config = dict(
    num_key_value_heads=6,
    head_dim=64,
    intermediate_size=512,
    norm_place='peri',
    norm_eps=1e-05,
    positions='rope',
    init='normal',
    init_std_qkv=0.046,
    init_std_up=0.046,
    init_std_down=0.00483,
    learning_rate=0.0028,
    lr_head=0.0156,
    schedule='wsd',
    decay_shape='linear',
    max_seq_len=512,
)
MLP neurons of a small language model. Each row is named by its layer, matrix (gate and up: input weights) and neuron, and shows model dimensions 0-191. Each number is 500 + 50 x the weight over its row's rms, rounded and kept within 0 to 999. Numbers have three digits each. A neuron's up and down rows have the sign that makes its largest values positive.
After each neuron's rows, "fires in" lists the words (lower case) most often at its 100 highest values on Wikipedia text that the model never trained on.

L4.gate413:445560449536510481489446466470549590490475492512460504440482484460595515515486497526654489572551530500452569592500474587489534598534596459547575503575477494533522498573444419447458533506558590471477493557486453428594512511410507526458502575550489477571482503505470448546447571526516600496427476525483554450521404502481476575423436409546462472509437525503562471541517517512603483490447493507513557542555470565585482511512460508613448511455439463471451591465545509584474540495486537524535433502620524546501422544563513532514467476522551464498560466492458611505408612559513528463
L4.up413:519453481438480575567461532474474501587533497540548441426487465452541472488439534613527498533516484563487446510530463529453461514535538526505515551468545518478552513392498458495445445383436567345460430506544439527496514448470524426486470419588514477453475426530481580532479497503469477601516518507473545543478523381452432521496402497536480524532396505624499442515474415529495411625517414459510503503494458460384482507498553486458484453525481454523477471506395478481505496505568463443493639491490469466508501547552597469484450404478571430539512444463403546493473543567524493464
fires in: "was", "would", "is", "remained", "became", "marked"

L4.gate150:536459512454437539492440402544565408501484513442435487557507471476541558414494481524427421452462456436532404512533507531451532501470519435581533539577528443516496467458513527511462597524511551483439512472509541524467481490483486530390501563437507499620345531556537448534611507538430564524422464505426473566565534516498454528476470505450601396544533492468506450527457508584576488486530466401475516552503472525548566527401466602555501418428485502515554419474490568548523526556576500480539486425527538562449467442527528511444472440523538538462577423485544454464594563526531479562
L4.up150:571459574510517486524458398547470490456406526493437517477578448510371558492486529510449581485562434460523531494475520539514450489476628571556492601586496500506485528552532467397501537521542489510547450497549444514582573459531454325528470457560479492519438448541512556432482504504496532529436536543568444519523496543529593448459523614526591510471595494483458499464459596548501472453494461482528553502564502484505526575467441462478511532541461570508511477435518548434494539568541596538580505521499553481504527454465482555342492496467494458474433457578490586547507534401572516471
fires in: "one", "this", "each", "that", "beltrami"

L8.gate413:544411489506530444450530482480535461513580461507493595525573490480433560531566531527467514495607553469465539474472523528438445515490559511519414508539551496624511591514570535475517487619543433509523525448486501516524508442523521479438522516449489494505539469555580558529469481568553511578490470509476657594504410485572469507495515493556463475516508568420455518487462392473458456433522444569466543481499498525495461572483556514576542595507530532572478523480506609527472542520534501536528525414577533509403454468559510585454557498516387411550593418395560425491524557555490568445
L8.up413:486533483488498482541499562519510591527441523484572381478531497398494565523383560532475433449429439534544484468540561522407474456460431458467511490563444499525499555456570520587609568552550515594438501583541468580480423479506531476516509556556453486553528485574456478518505408523608540495498611597459579505530447479523461575505396612478610540549529486467474480576525436577482462537478526475514540570537579573534494511496538577538428564495480495568560533504501488456526443492601494487491545540518574441513460442504495596493489465497532513451479468516470554538561566513537581457
fires in: "one", "ii", "no", "you", "i", "each"

L3.gate473:502511492453463600416487560436463525550519503513442591521521485452573461413441496435588537453474530544526528633558574477512474541465480512545491487468563575477590438414525514543406543408452483497483547506620489549553553548467556513471565422417464453456461571479477461486591372514433489493458580467438413476512568457503515547506543561554517480479499485479468535464537628581605514537496527492432503498551503465467529528434473502520420552485479454587444454444505552522520516522491546618540544485558539498530444508477418513554472434518476493536554481463557593534478413528452549525
L3.up473:532469483526528553581540518627531564401545461484472527478458507557411498547353511487541535561537447536504495574417562504543520535505497533525493488465564500477485541520536485573442479522514486559428503471620445411492455467476546496417496429419433543512473575551534452482514563529473507528506493483542491418487657464552529486493537527518426515506548599471417574457474582465488578514548446490441538515568489529564453526497497493514451503499383593543500558471523609516498423483495563488481563590572459451482544540469482527516436518399505497530437468469614535573497506499594560572
fires in: "team", "series", "company", "group", "program", "club"

L7.gate499:537481536501495468554477548475407545505500547401419496523384482505528548524548485532503515585561537469450447543573555581425485553572551639466531438587468524479475459536448532428497560432541510540504492472570525517551426536459471510441461464497488515570449535479470522438458532632453527482597607607467431491543522470488660530474526561550468515575473501537459441532556523453539544432405554526541494547558572457474526500434597435513518491459528526396452540503462543486460487507500470527558498487437547488520512447563525493487449572432461487429503542473592436421523515495528588524
L7.up499:535544443500581523606467475534491489479474508506519513511574473458405483615510525401524580590479509421449614537607466519435394431487466569428423459518524520587454629479520501423555544515483502531564478505553499447491440448465536386502467519605396473497495520487518458499466500481627422506581508433480432521543513584509568464496458480545475514495435518503571452454398559495456463503558550499561514458482465498453527522477457588507540458450480458546525488516446544512533521444529582556470516528551377503459473503573503495591418489469445428486439451528546493475458515539560499488
fires in: "as", "took", "take", "was", "became"

L8.gate188:457536470489557578487405535476475439425398475558475536505416540460429519406428510458468543471546501499504534544571582511495497475503508543576339471527520485376575431482470494524469581521484522478510509465444435501519570463414556498534499480594547531459527527523505515586477459480494478558622453596452542459527535502538530426506510522488467550498455545660523477450416473486544549491415468471482446534520588555582455552467516477458514478539491601473515498476499485439524544572433481547484457397538569535536506509517514424509439578436469535634529472554549453466494582483533463520
L8.up188:426539467513449501415466575464510488537499483493578603463517618588530523576491406484517528476512512621381436528540540581496525490559522496587464559482570415498584510414436492531543493413520514462494521526570537434415506543501488533514456544477508582462506485552493507442537569519505605542602540534498541536534485541494447567451569512507541508521479502430476471516433504503462583542468438513522447528546495531486438505496475531505504534555506597525398523501626572496592448546570495464577413420442522544487488410537531426532402451488459520470545456488505594548517485511598512558
fires in: "de", "c", "e", "del", "corazón"

L8.gate318:555474541538660569412583467501419474596504489571543532422505481461544538371484396540559481429571472528534523501578556478467514555517551494447445540527476554503521503530482522498573477440489512449446502477580435520370497525463498471564445581484524551525512508518432464471493543545502501590543541532451463469527453480493490439493501556486531457478487517417501496455432493502566591527448633504481499515478533489552625470534437477485498518623516549444516480459484535483437531558584434527535437432541544412456481537604472426591473537459443511477448525577428460513467510459532438435
L8.up318:428551462435547482434534448553510493546499492437506478431390508461573521467465420465583548518458456454528507497548481465521560636552515486484533543518497441571562439475430494494528508531490482495513496512564476413446484566485577504532473542499513512600422591488582507498512485528405473617546502484447523408534546510551403513495491459577454497529523474582518508477477542444522424400460518517426506509452524574401436401482554523429389436525476487440451502466467523562469557551618450522484535408454581481501523479522591451535518477466498475466458510542549593484466414566476570401
fires in: "no", "vol", "mr", "a", "neurocrine", "c"

L6.gate109:595496479502450521563622432439542543568471406479544516545565469554500527496570479548506528426414503519434449446479491408506534429586455495597523550450471505594565507468487487579493442509476518602505484462553406436586453486547507564445512504546512537509555512509521541473504460479548541511404488515469509477479531596479518583441549466472461473481523602479572524464526387506559452531567420489546459561529560477441457470527462441475550546459530454614490493529511606560515429449485465560436517481511562410428545447597490466537549478426452456435504464612483486536552448454444474512
L6.up109:564525429572475583495481506477580392463457576582449452517481505510474576449462483398457464546471543469515552510574462489481516494450614464487491441466571482505490522477447553436439454605427452515491481464502544479546584473522587497564535543464528566454439558524566499489429454483580435513547466470614436520487544542471602428516438455422525465577477495483450467444498528563484544444512486478489452597557534483635377510455519491448515459420458413521493589513538474496485511405490500430469497510515476444477524569557519456556540551467479465521489513478549477605470512622438540439
fires in: "of", "all"

L3.gate489:501532452544509609583474508471436515540490479429524439400471445478432501539572490530466458382496505525364527534474484558453474551654563501477590506562515454543518536465515560454532474494546504517501495455558601518522508536553618474546459511467461618531548455489548554485464481500476491596457420492521455475542550522477547556491407419511555543492448531561450502490496565512527549469413456468508480473558499507530449500529492570485546496356491444474505494459500597454455540450617577515575525483388503562493542566411503388487511455561540474572569525491528485496536490522462436509
L3.up489:586486481532507452511528507597583508474436593549519482525476540515632597455469510444524470567507543404516551438604478469526498582550494471422504481503509490455523491543581444566456450513510570528486513496548534557467578531481521543526531480522511542513482452461506585609530492593571461479448444462613539404426446582526568506518490438479524470714537487471444527453462512487501542463452538453512556511523572575491490522481537518442565522459546507570450462474560479517526428510544515394491465517477551499550535507497563383469486384535449502574558464507492504547477505557502584515
fires in: "of", "andre", "steady", "oz"

L3.gate200:495508502561501500509563423463562509482524549526507442522449532582490485561458412487546421527428495576498503527506509584486514439547397487478465498477455459523565439540556412582571558544499495571521493444486573547532468549469588445579493524551480473542495529478465422542406560522583526522471504531527479488522495476517422568514515531556416591551462548580406459459451450421472471482521537496558616587542473455566516585569429512477454442486428528543479520551448532511468474537482533477462581437482424540543562456419524567488442369577403589484424553547560457534530420492503509440
L3.up200:432510504434566527434538515532471527496455434464531485516458517518525552529464494598455481454515592529525448441517574635418499516425403448508509498578579454468461391484589447613453595529493554466494383386518546553586537499460502504503582526630559520594534556425521527471499565430499467509482514493454550528531546567466439508530558540507551583521451464584482491493497458497538551492512469633516433479544519554491484479588479572486471470457461573507530481466497462539455463515516550424495509423536524515577541460421480502501396491453424464555445537519488440563560479538469478513
fires in: "1", "0", "4", "35", "28"

L6.gate222:393495449447513555582521501462426428551472416513521564434526366545557514529640575515530498511592512461505525442509552534610561520498572506521512552569473515580528447530436473493458496538443607449455589497516532544483515585528528484486548510546444388547537528438565582526532486532661567473512485467481439480534487557492599476453538534425542508541395512460504515542550530502633513555442452539489511473481409481488502512532581556624420500502505469353440524507467510484536558439499516467497469550490546513496531506511502529496479543477510549503461526454500468568491495521502547529
L6.up222:556469472474483491511497434585507452527487455503492461344521494517475530375646471508550477547511446427492495532379447544554562506513611482510579503499486506551496478511440527558434553519499518459494501502445440556531595538389543454479560493492522534527438506526530564506418544512529491414467537454505581552469501518536495420514512441556500541463564452457484490483534499497542600555335403494595446508476508555535458538472524507459548389467449451495400506506460599502498487458444469477542464450502479433637524528484560456474589473463463460591505455453529497562529479525471549527
fires in: "was", "is", "be"

L2.gate382:497426590503521486572533511509557526492440537547556474441398480513532549509436542529514584576386523567521519478534448527538445413509540589491518516489477453588432487523437596379468601485576505504532553509450482517491484595470548534440483455535516441610532490479534475507375387557499480480610546490539569500507472475517525539530526471489437510533418496623532486584515543504542438438485528597561517504440507425463439468550457424552435507528518469508488474599441559372532503511539437516512420512527476433526481524539546397463457512510530483495431438493541584490445482532504463480
L2.up382:477499523458528446492515489521468546403419557449464420422450481577559469473531566439506504471483557549492520517574508509447579449548501562395500517555418423547472508456496535463498579465544477556448536457535548493490507590423511480449560423540518508542547509501520530511557454564557449443522483393539492419525523521486587594495536547480355475402535558547449498550488484451532490489537370466621508555511528448460425480452500394534482586513513428480497492610421512441524536554502462526503437530419478489559550590523541496487495547392441464524494539484607500519513495456517421567
fires in: "as", "become", "becoming", "of", "became"

L5.gate141:496504429508478558463491442533533512480448490540513554523548542534523488445499510512548459487386423551549529481451507378537555519517457457552485439423479459582432427497522551537475397470499498541532583441464592492576463605471459600472568534422493423439467554529463590573538500436480494458495434500502489550520470533430568508495456512518474595426531506563550468599442529512448650544496493462516605501440468469454468535634507439454511550570487423516532531481448454521465480486490417430502488536443550536504573578561459521503460575452597496440497453532521532538433405512455464504
L5.up141:487533589539500452571477447538548545475501583541434582517451513542571425388483566474518486492407504568519417458475599474444498526545496491518495491476461441490545466478422592587559497510434572544449535538637462545479442571510511489501517454385561509449534589494510535540457519469579520479449533467439431499541556464500467556477499463530487506441483472448536410499477433468527520462498572587498518559392377496456486480480606442500533524440460505490538470447419492537413524533520420547380509447516594507598536488485576502464500545507508550511427561518560447432455433483470451498
fires in: "to", "9", "captured", "reached", "reach"

L3.gate106:509440496485457570504468530536489501486485567495506438454486475471550470566478588445453458592554525494439602482542483516529528472508548438545545535511481491480442438421612512436477551500543566401504507602448483511542436476518527509434533496492394526602542502540331604516528444488543521501425506622525504481549511485505582515489487416475478526516509489584523605572552427485382505458463551507438434499520565495476461517510494525496544536515501444450513477432464427600424437486579490435487499524590490496503583438470463441492521398476489592514478477564407470477518424538594526470
L3.up106:490550483473538446475461633512550492413458443540477469515476435506498478455557558460413487530521490594507488533465387496549584534605476469399471439580457559487536460537451404454567407460492448485535498604523463547546410470483564573524482532531609532511546427515450460572432568533460538547433495499525576446446591419484467429496606513473479505489535470394411550498507543486453540601499464559537450438524436497476479557471458495482459495476543492420515431518524461481457448510510457490528580458570456509559505451503430447521524481504519476578469536483615546524462564556572555492
fires in: "2024", "2025", "2008", "2015"

L2.gate146:460455449428465610525495512442488517466546537583448465405504447547544533526452439523457437473513525612405533567448495455477509505392472507487500453519339506493459561525434532531540438563484554490465545481465517562457501544551502492487599478492465466458503506504505588562454485510559573385507558512568431460470481543433489488523465456493519550504564586583532464498538376403503547501472481434515617416523425471456517453412420498474580505441548492566520546513482504545551528487513509496497483554464488617500471482505455456511587506505518384443412488510492504490572570381470495480
L2.up146:491581616465585522476531524456465444464399449558416480471506506495518484537475536511495477462476525523482532524652484450445487516418483546494519524489381476498457532552517559624456522478544452515538537557587505453509474476515529449547376558448520542422458516499439493528556497503448517483439374516534422498530510460543533471468415515563550486553498651455484561601480511527559541509557502503462537488599464443546556548514454489439513492453444498532469469465537429565519500413501592499539501487450484611401430542472535465421447490556508483466489544457501573412448421430537454546
fires in: "new", "south", "west"

L2.gate488:474476459450569484497544562516581535455378465493486483531453440464576480469559515556458560531465495514464514587448435517503484412519566501542570517529568454527485570496544570563520647505454553484502486537588469494475529603377514568518513512533536559520492451483606516460529406507544556485427534418551544560480560473497421463482394455442433545562486557512508555451523505604478423487535404437485434459478436493472459500465573590508454485489557527499443429473549606481545484498536572498434500476569520564544392539547541586545494528574481498528542527502477506420485438535499570454
L2.up488:451583471429543454537530465604562515438403623533406486467410466468489508427499444604411503513541430507527576555418535508563563486560555440508496531541594491459512522553524588540474527503479478486545442555473461525512571542403530510469535525509526447583544426417520501524479501453600516595410557437548461414488472447491545488563424454452492456540591447551519479461511467495538508488515501486420472504505480498494566475411497475515473493461546500542429432534532516540424481470546565465487447542485539503521476468430589515406453522622465459475618430465492469514456445421489499436
fires in: "early", "second", "lower", "late", "upper", "third"

L5.gate371:524416491539524549565508399426457486500411489594544448487493578536579456423488564429518443511454463443517524546555459493469540515545439578520492488434531465458476393516445566540500445509447445514491420592513528501511453481572555423487382536454526517511540456511418513459487535534490418415583595412628469519506492547437476497492481509489443392441507512424440514560507576671442530455489444444523442464458481635455526503516510496484455562468439443476465503552595431503459531560481545489460522493509432499576519517446492559554494478529480581532470450545469457464503491488475508485
L5.up371:532538472431517632484521597496499437477452594468489433469587515478540414404480509497497470487558461519525535501524370540490588557510512503506498418569533563504511563485405439447532518450568522627491423491608469401456539440500439550499476484505519521509456425467631488494453510567567502551509519493532464471532519457493498507529473517529446454575370433564441399525520456470523501527491524465562595521454475407476567551512507518469425449461471473551514503504574595508388488552463444488533463561577529488508489478514517582454531453493445619467539573532451496498491499477510457424
fires in: "and"

L2.gate395:430479496478514452496506477604546589428442430522541624528568397500534477539552539512495480621453559553483484445395617565526521428456519509440611487522511485476480515531494443531552442481608548529580382512462504449432562547481564505472423553457510510546555462387578496505455479424549519528460397493496503538416449514577498397543508547468507496461461506428617470498483557454521513542542467565454547497520467518496493559559509451534486531520467555542431446513563465536489555440497557561544547528528496503546484530548486403443587484427499480552498428500488480452457503441527519415
L2.up395:507505620564489462567534489495537381464465493478523473488456545516468469465500473497491506460530481480534470507516446500494568424544469534466510505534495597559524552465414572468471481426434492537527504476441592492408425429469473563482496425610514561596534613516405466486485431461478506465488517544486583467625498426456461490550474437532567409505464409444459489509501518497538506528509470478491438527443490573493443564444500564637486520477394479440536553532434496429489608499527368404547502492461434574451432492588529566495472559507552476525571540532456563492504526457529443461
fires in: "is", "became", "adrs", "ad", "appears"

L3.gate413:467490492453497491507487528448486454443539457517428542439564526568543504532474481548528474555470535561420520540436439581346402527543423489478615479543464436489492484489561598477477487423471535474464519550495415477479471510533458478538477493513539543405454447444526433416535487589482452569578574538444546574495488429505466543495479575483437566457556464538532473462544424560389466419473445546525556475445460476475462542500589647453495510537482493520459446427557519580447517453461435566439512554536565511494371501527510420517508503391542556522465535508480542467559475556443524504
L3.up413:488521494461478482556541532450430561456508428499493544499580552477567509474465553546485578402554465499457475548456490495480431532580516513459467530499409518516515486455536492508448476450524507489497523517494420521540507470519461517526494485559530552554489439404520538485489432577559442525421586451435439496500568543593460402445568585559450514523463498406553453512468458366530553517499464432601505584440495553513421509504507513518485447504545595517461554458416448426460580567371495534432473558554529557563466398473467441514487543519513637502360555493515473542545529509416476469
fires in: "states", "ned", "kong"

L4.gate271:465537582492541526568440500546531487418514485610528517501550520519543482409579583485457543508463436463504524495553480502598562465468451441504531468548534486519565581506585521474528527448455450481518522490459467596552522536396494507412492390616521571461493572426477592470456521524502469446517528523497502486464482568464543493450554519432445391515543534432437558524570493394476480606526424479423535480513453466444479466526460475496484493548417541457633507550483480551395453449541421510584501498486443502464534460478534433455509501539459546537463396544453494633512478482524410446
L4.up271:474545584414599519527580510558581563525497412473546413465581444450553553520489501548508532601461398519502509586563392614532549525505521462522513532495569423464537387520533558469470514455542522430545460427504458489448508529424481456480481511507502482524475490578487518572419425525496567415458460539482524462458463426524500498469482519487381477374600494493498543530444550501561431546532493489554469505467529538489526590517419376498489414492516470458425522474563449517500493470547448531517517521500445438590505526497503480566512509519590519558434460550434568522487419476594495442
fires in: "2025", "2021", "2024", "2022", "seychelles", "later"

L13.gate143:513507449459426552504575492543558592458571549499531482400559391523389522446511554480553532517579551480508440500577496464381468525509589488537539542432473514519535559501447537473516510536433555502485410518472523518551518409482438519406530512508553548505547491548482543473479517429495631549523490467519514440580516429592479435502519428486493602548399459473475565554398403529454474573402472525493549466513440505587391562516483521440431456498527514532469526490568470430508480470398485505464558513424483473497430469512553417452454494476474468563501460456427548520508467424427486524
L13.up143:493520430385426531486564450533500507483556538445552461471572545473497418517368496468526466580571535498422575532576446515429521460453500446531522507595540495517472456535505494496479487409529463569534410475452518466524430410491498457520431430526484463512482505424489490510497536604491445501484486504549463506433526541519484477593461393536471456442548527522480531550549494493516522609443527562508533471524417356586518435532469487484454465538459403574506521479477565536523435480517449551509456440519523601560569430400524520508494461504512394502444560533520534397494643549478453542
fires in: "can", "will", "may", "would", "could", "must"

L2.gate368:577483489435498460450573536447540465458567464453522497442475496408506465462522493543509483508449548524518521474487526508612516436532484539490606556484351506577504514594462481428420547490434535518533474521451490472480529543522641506449581600510503461570473445447404442518470489514546422505558508539442557540447424464524526529468552451582439449490467470502498433514512492491515448564467482507475513491593589457416490516501498509642458579527495469435542512582437411485516516492404509529495392533437540484557501509468481450480486595428423486506450567425423475473523599422450516548
L2.up368:489421508400475473494550498481499480455424540448557468519492485462572442514500539414465571519443572483467384504437523458521501496551533603450592581552489510548510487550454465459548465559544529598447445501487477477515556535510545493523405538513507525553626490450445522566449431554546499472457573463531500591562488426516489511480469469565491563466435453456534531482444503353565537585478397498519489436556504569494478467490521610475546498502380488457493526463359377468457448444527493584559517471569467508447432488456481451514538473503456485500490479379540496474543566492507442473
fires in: "as"

L3.gate494:472540396414554543437443514521514493596502474515533393548473491547453457434418462446567508534372506492502419503519506453499493511556521504498640524522463495500480460509421480520484492573455481542509549442560520393554541458482495468525436548405542563559502475478394555518488528498427514571531565478457446444484451530525493505518414480514437558546468519480450417594525520518467511529541594408430593480527425464523496514454424574456510527467463547485452560433503538467528527454426425553545403489515401411490411519487422549484486462458451513449589478428550504596522476472542445547
L3.up494:472478519449398534551465511509414485517553560425488446507441449407493554558501541562415567544489539403544612461489502574402508491542564422540515520567466518477459423449558424573480503505538489479457387472447464497560404537474471528488506526480487581495467482519500568464644435524485524463518533419390473510516507514509503422469554587532433565537492583488471486409584451530492503564491543496505504477416541553534542501481469511508515571420454491470407456540494516409484470525490429522601419582501540533541470559450499533549408545451537493471462513466448578537442471424492586533
fires in: "squadron", "medal", "program", "officer", "group", "trophy"

L8.gate392:497439512517535554538548545539534568504517469524502475570448539436549448437515500568553523466562493489505509436494466618599504557487537566486541473465439593498448471535520570515530569497508480509470561468664460434437555545500499356375512418480510605553487490464447554535459469455489557505564598466519555477553545454418486483489433476499472546474447518515524464462562427577558471438518465548492487463593434427529516557432593413545511539436432391491449486386508552474484566505561449530484437538514507518541440570590535506490538503518446463495517526550460473521483611498543489515
L8.up392:470456430623530477524513400447489448472524442507436498524526505392598508474545457451486535580537503426494517548575472602577560487465564486548445525457528530482398471531499564484490500504499499455507441516483441508483461513513442432478517518532544532434530429461454442425459549550501586517555529537558584547468551503542478417464445536643494582414440423541497601491533534523647483523516425577489471528497468460498527500480539479541504430494562482451544466465465585502578580510439547524569539584477444538429550636593545506517547527545533529494469506507579486582527539494462511475
fires in: "was", "became", "is", "be", "qualification"

L2.gate310:485490426425498478455516513467481453517481542412561497518494515481491478527484466469604512466526521543498575514522443458492463457515479541546502545461460462449501504534522445473473593539463574448440518472488516548545480572355456580415519534531566490448505550518504406538503556484559566474581487478553466476462502595482492574477471565503450545494525407523457411462552539469414499596444444508521477524465478518403407530474572583451468484567473577474521432457600498410523366604478518382484481475580555517519487520449538508563413441411423465395619501514435489556463495525486505512
L2.up310:526517553550545539435519536502549535513476458475523508513422403391566572434463485443448527479461529461504541498521483433441445470561511455364492521528587420540464473511463463542496426509550566615497458530501450433554584471417512502493416495486531483483493523490570480507460421449516483494376666518458457435496524470445534559531598475500475499506474482575446467449483560454545514483471521512385580484544475517550490526538463521473485439470538477540413551477457569554428390474455508508555555471471576500427522448411438415627540479552414521523525477442466454473517487464579503522
fires in: "0", "2", "3", "4"

L3.gate267:548489471513569423477579558487455520556394447536538485479458396560522514464469399454558521471436529536410459569490466538418371492481471557402516451630434489434518479434524494510532540455639454498431479555497430527459481466494474427517393510523515491446458577398531531432457496469517468487536417535379437455467484533445501508493533434389497433431542538417473560498508443469563490516563552557449504562539425403465503528552524507569501452491520577550493540473530459500537506459564492460561516424516475438532471502501488490538399536485503509390472555527523467516513452516482550491
L3.up267:501564507518635468579563547510501553487411451512616447514524518529436553503467418456613493583440506528525466552440524474447566523471446470552532369490596482503505464468506508454470511471531512456478522488516553463523503433459566557482469483480557441503401496499529440457459483466540529508516526446458412427555531476507465615452490474534544517468508575507535490544496500467517478571509492557504636524568424500547578619551448422488501391430483502534438533470502505530564499479418559426508527470506467518465416450471506419537460481464549367446495563390540579462514521427540554467
fires in: "a"

L4.gate255:471449437342482601528560543508515530464488485516512425567515570511533481508548481532550528512542525472519356499500509600468496503387489546494441528525543486553392525508423480491563600480559453463421510560558422529511503557484481529488425453449588452530508479501563473514490498432496551416517552521523436559413539463445497488444579554465447538512362543473569513481585510588536504539477418583468495373458470490466431489494456500481526441453441421420546493579488510455517530571463477501550476500547465416465477461478502513561437514506539542490576477562487443569476559428482436567
L4.up255:583491516453513443489479449461473588572456476509515489460579544484515516464448491530486527552469480515528499456486550539366507494457508482570478452539532586547510467576494633464506565478547452529572504565538527490484505517510477536470405491409561525524463507411435445438412467516585545473508494521497454465471533606455595527474475531519481423483449539478407576412529496467418571493503547499594483563525581428602396594511535451535502479539430455453418568550520546426413590473514434523546488471486503528568491497526545479513348546496494495533596575529524519502511547451489570571
fires in: "as", "county", "treaty", "its"

L4.gate392:523503537472457485513477488456451452449465492528467500448611461470519595499454538447493485477568623437485553411519525553537456487506507502434444488429626501544530613580577477554557455513590548525471570502521534448549476467424512519468508506470493430495538489549518417495470550504531641429451444552445367492413489532556516456441418508545483495527497535493519454382608475514483492485480501546486506495517508436495658580536506411493546544462376434420424505582473505516568572479516560470520488529537564469468518554531495491423492528556472448466426511517506444538493448516503571499
L4.up392:531509460457515442488463450493501478467474559595524601529516516534501452549506514498420548460425470438474474563472541494551453485553456502470566557530458489504509556454520529538449580514522389459520489530444464444444501465574560442616459559485564537580542496567530483544404431495550462598524531486558484523422502521478517480502526379538539514526540597390459411550507456383507554556445472538535470475521427540441497563544463459491517515428545581522545537448512524529441426551533546443490507479434441468548515523506440428458460418463483547446460490562522516492472379670426427451
fires in: "two", "most", "three", "five", "four", "all"

L2.gate328:411458507465535491513494442548456433459547488563603540552490456524478546495445461551494521528520503537417459534551508472539419561513480485523504475501509485479448441465489414532465478484502435542511471477543463454410409450402525406413398477508476462340481495468503409488509479547507480476519497436484591501622404450528484612544473519496555528477536558517524497526487530528539447483462513471480570507530444523558540530429447525536538433552429512566459589463473423610539516555530578422526651499509503491472446482495503501440496592438415485566467455444439461426570500558390484470
L2.up328:504508452475480588451555466502480514474439478535534463457524456485548567435512396460418522471546484479484529544549503478479518435441451377482536446419496510534587474525512558540606508569618451371571451491490481583541555604464534471573525515472463530516563465512512429489519524454432568495500547473605557489584564420467488552522409552532591507502444550533523538472492384478482450480485508520498560573475522465564505469509518486574496521535516568446545551576486515500576473435542557462606468513451486480476532577491543498396443549467446461535343516425551484448460502500485541425
fires in: "new", "south", "short", "west"

L6.gate171:504475464500465486465597489474506494484489472477529458507471472503533578483584499537535505465599537419611600602633540510520559459470534490535475422464474461430536534441513591460572424485550512538526568479517499502493384463517486465500431550517515442491502472513487514411459420433608494472473490446429506496490549565504530424545439519541516550557435545516364557507547483430546510503443514445564520533507643590485516566387582516511392470444449440492547523567502563504478452446525586511518386490397458551460502484540466469519440545502513480558521528490508438522474557517558505438
L6.up171:372537403647405498453559489466519377477454526375548507441494481527542506454547536546587516479505496506542594539520499457465537529376493483547537553563462483442476482528412484526528542466460429498540435441555513467456453503417541502562451544431494496522463572511539485474526523545595551457555572534485509481450493506513522488507422402507501552463474502450426562536519534532498524527468564450491428581430517477506451467516649519581414466546504469510533459509471489490569509427504525513539435510550404475474576397563454520548534457496590504500420519486469440495418571453456474460
fires in: "he", "so", "is"

L2.gate205:508486563476515580486554463608485552488453494495437492572448486547548496549535432439485578435455502531567465576533517483454521495424469523533481454427531504595476456539511523513482534528545504484418480518585529511433543550518462536470645610521538465510525580417493465504442543375604439430439492532474441535539453551537557435562505456415492533529576510533471552444487400561534535459505490606431463466518547457430501548574491441484530576405522492503426528569462519577526513531579429548427494511450407480492551540421567510447401533525508521456460501484396465489578476475524513490
L2.up205:583547413460539481586551436539500483492580433515500534564600530470388480606597526519466479577486595516436548431474578431394510417529490440459553469473522475571457528486543520440564456489506563504606557519474438465552524479534518456466471480501487451548495443521414577483448456537541498431524478488486465507549492576589453536495595477565502446530585448540509473391634450434547492499578437534537518497463495463548554478536548458499488494461554480507467576405470561458533477440485501550503447499497518447497514452455538565554581497522528596565536544567383514476523562483509539479
fires in: "this"

L2.gate87:469490454523549536459515444468545535526577431486461481429543549606530489521538530520584453466472419566461537596569496580512504426467510499451482469538356493460512408541449541523573575459577568423509513538580484582459456456405547505438550559452459432538516500497547423497417564500441425496486424530509451496516540534446500555456522497545496549486467595517556503559553478499501611451548508552480535531514579447473506514490486407454547495594473471631480466453381554533527532519488533532525561423437502462475467499474551548491487539501483518534529508541505475548585470400573641514
L2.up87:491550537481526514492466450478510448507608444466456403487446541508513423492555497472549423494461428529432603542554461547457536499419532537497475463517543594485445463485472529449513580409583464451585457544530497525448528469454602498453428529520510472628497547445512412480447509582502431490470392606487424616492455554520519595482415596524480462507558539558539536609465464484523484519475545477513533463482499414506503541398517408442486488496379482537503411496428485470476547516475523538546507533462504472507457532568520494502413491511425462530521381583465554514577514442515508512
fires in: "its", "an"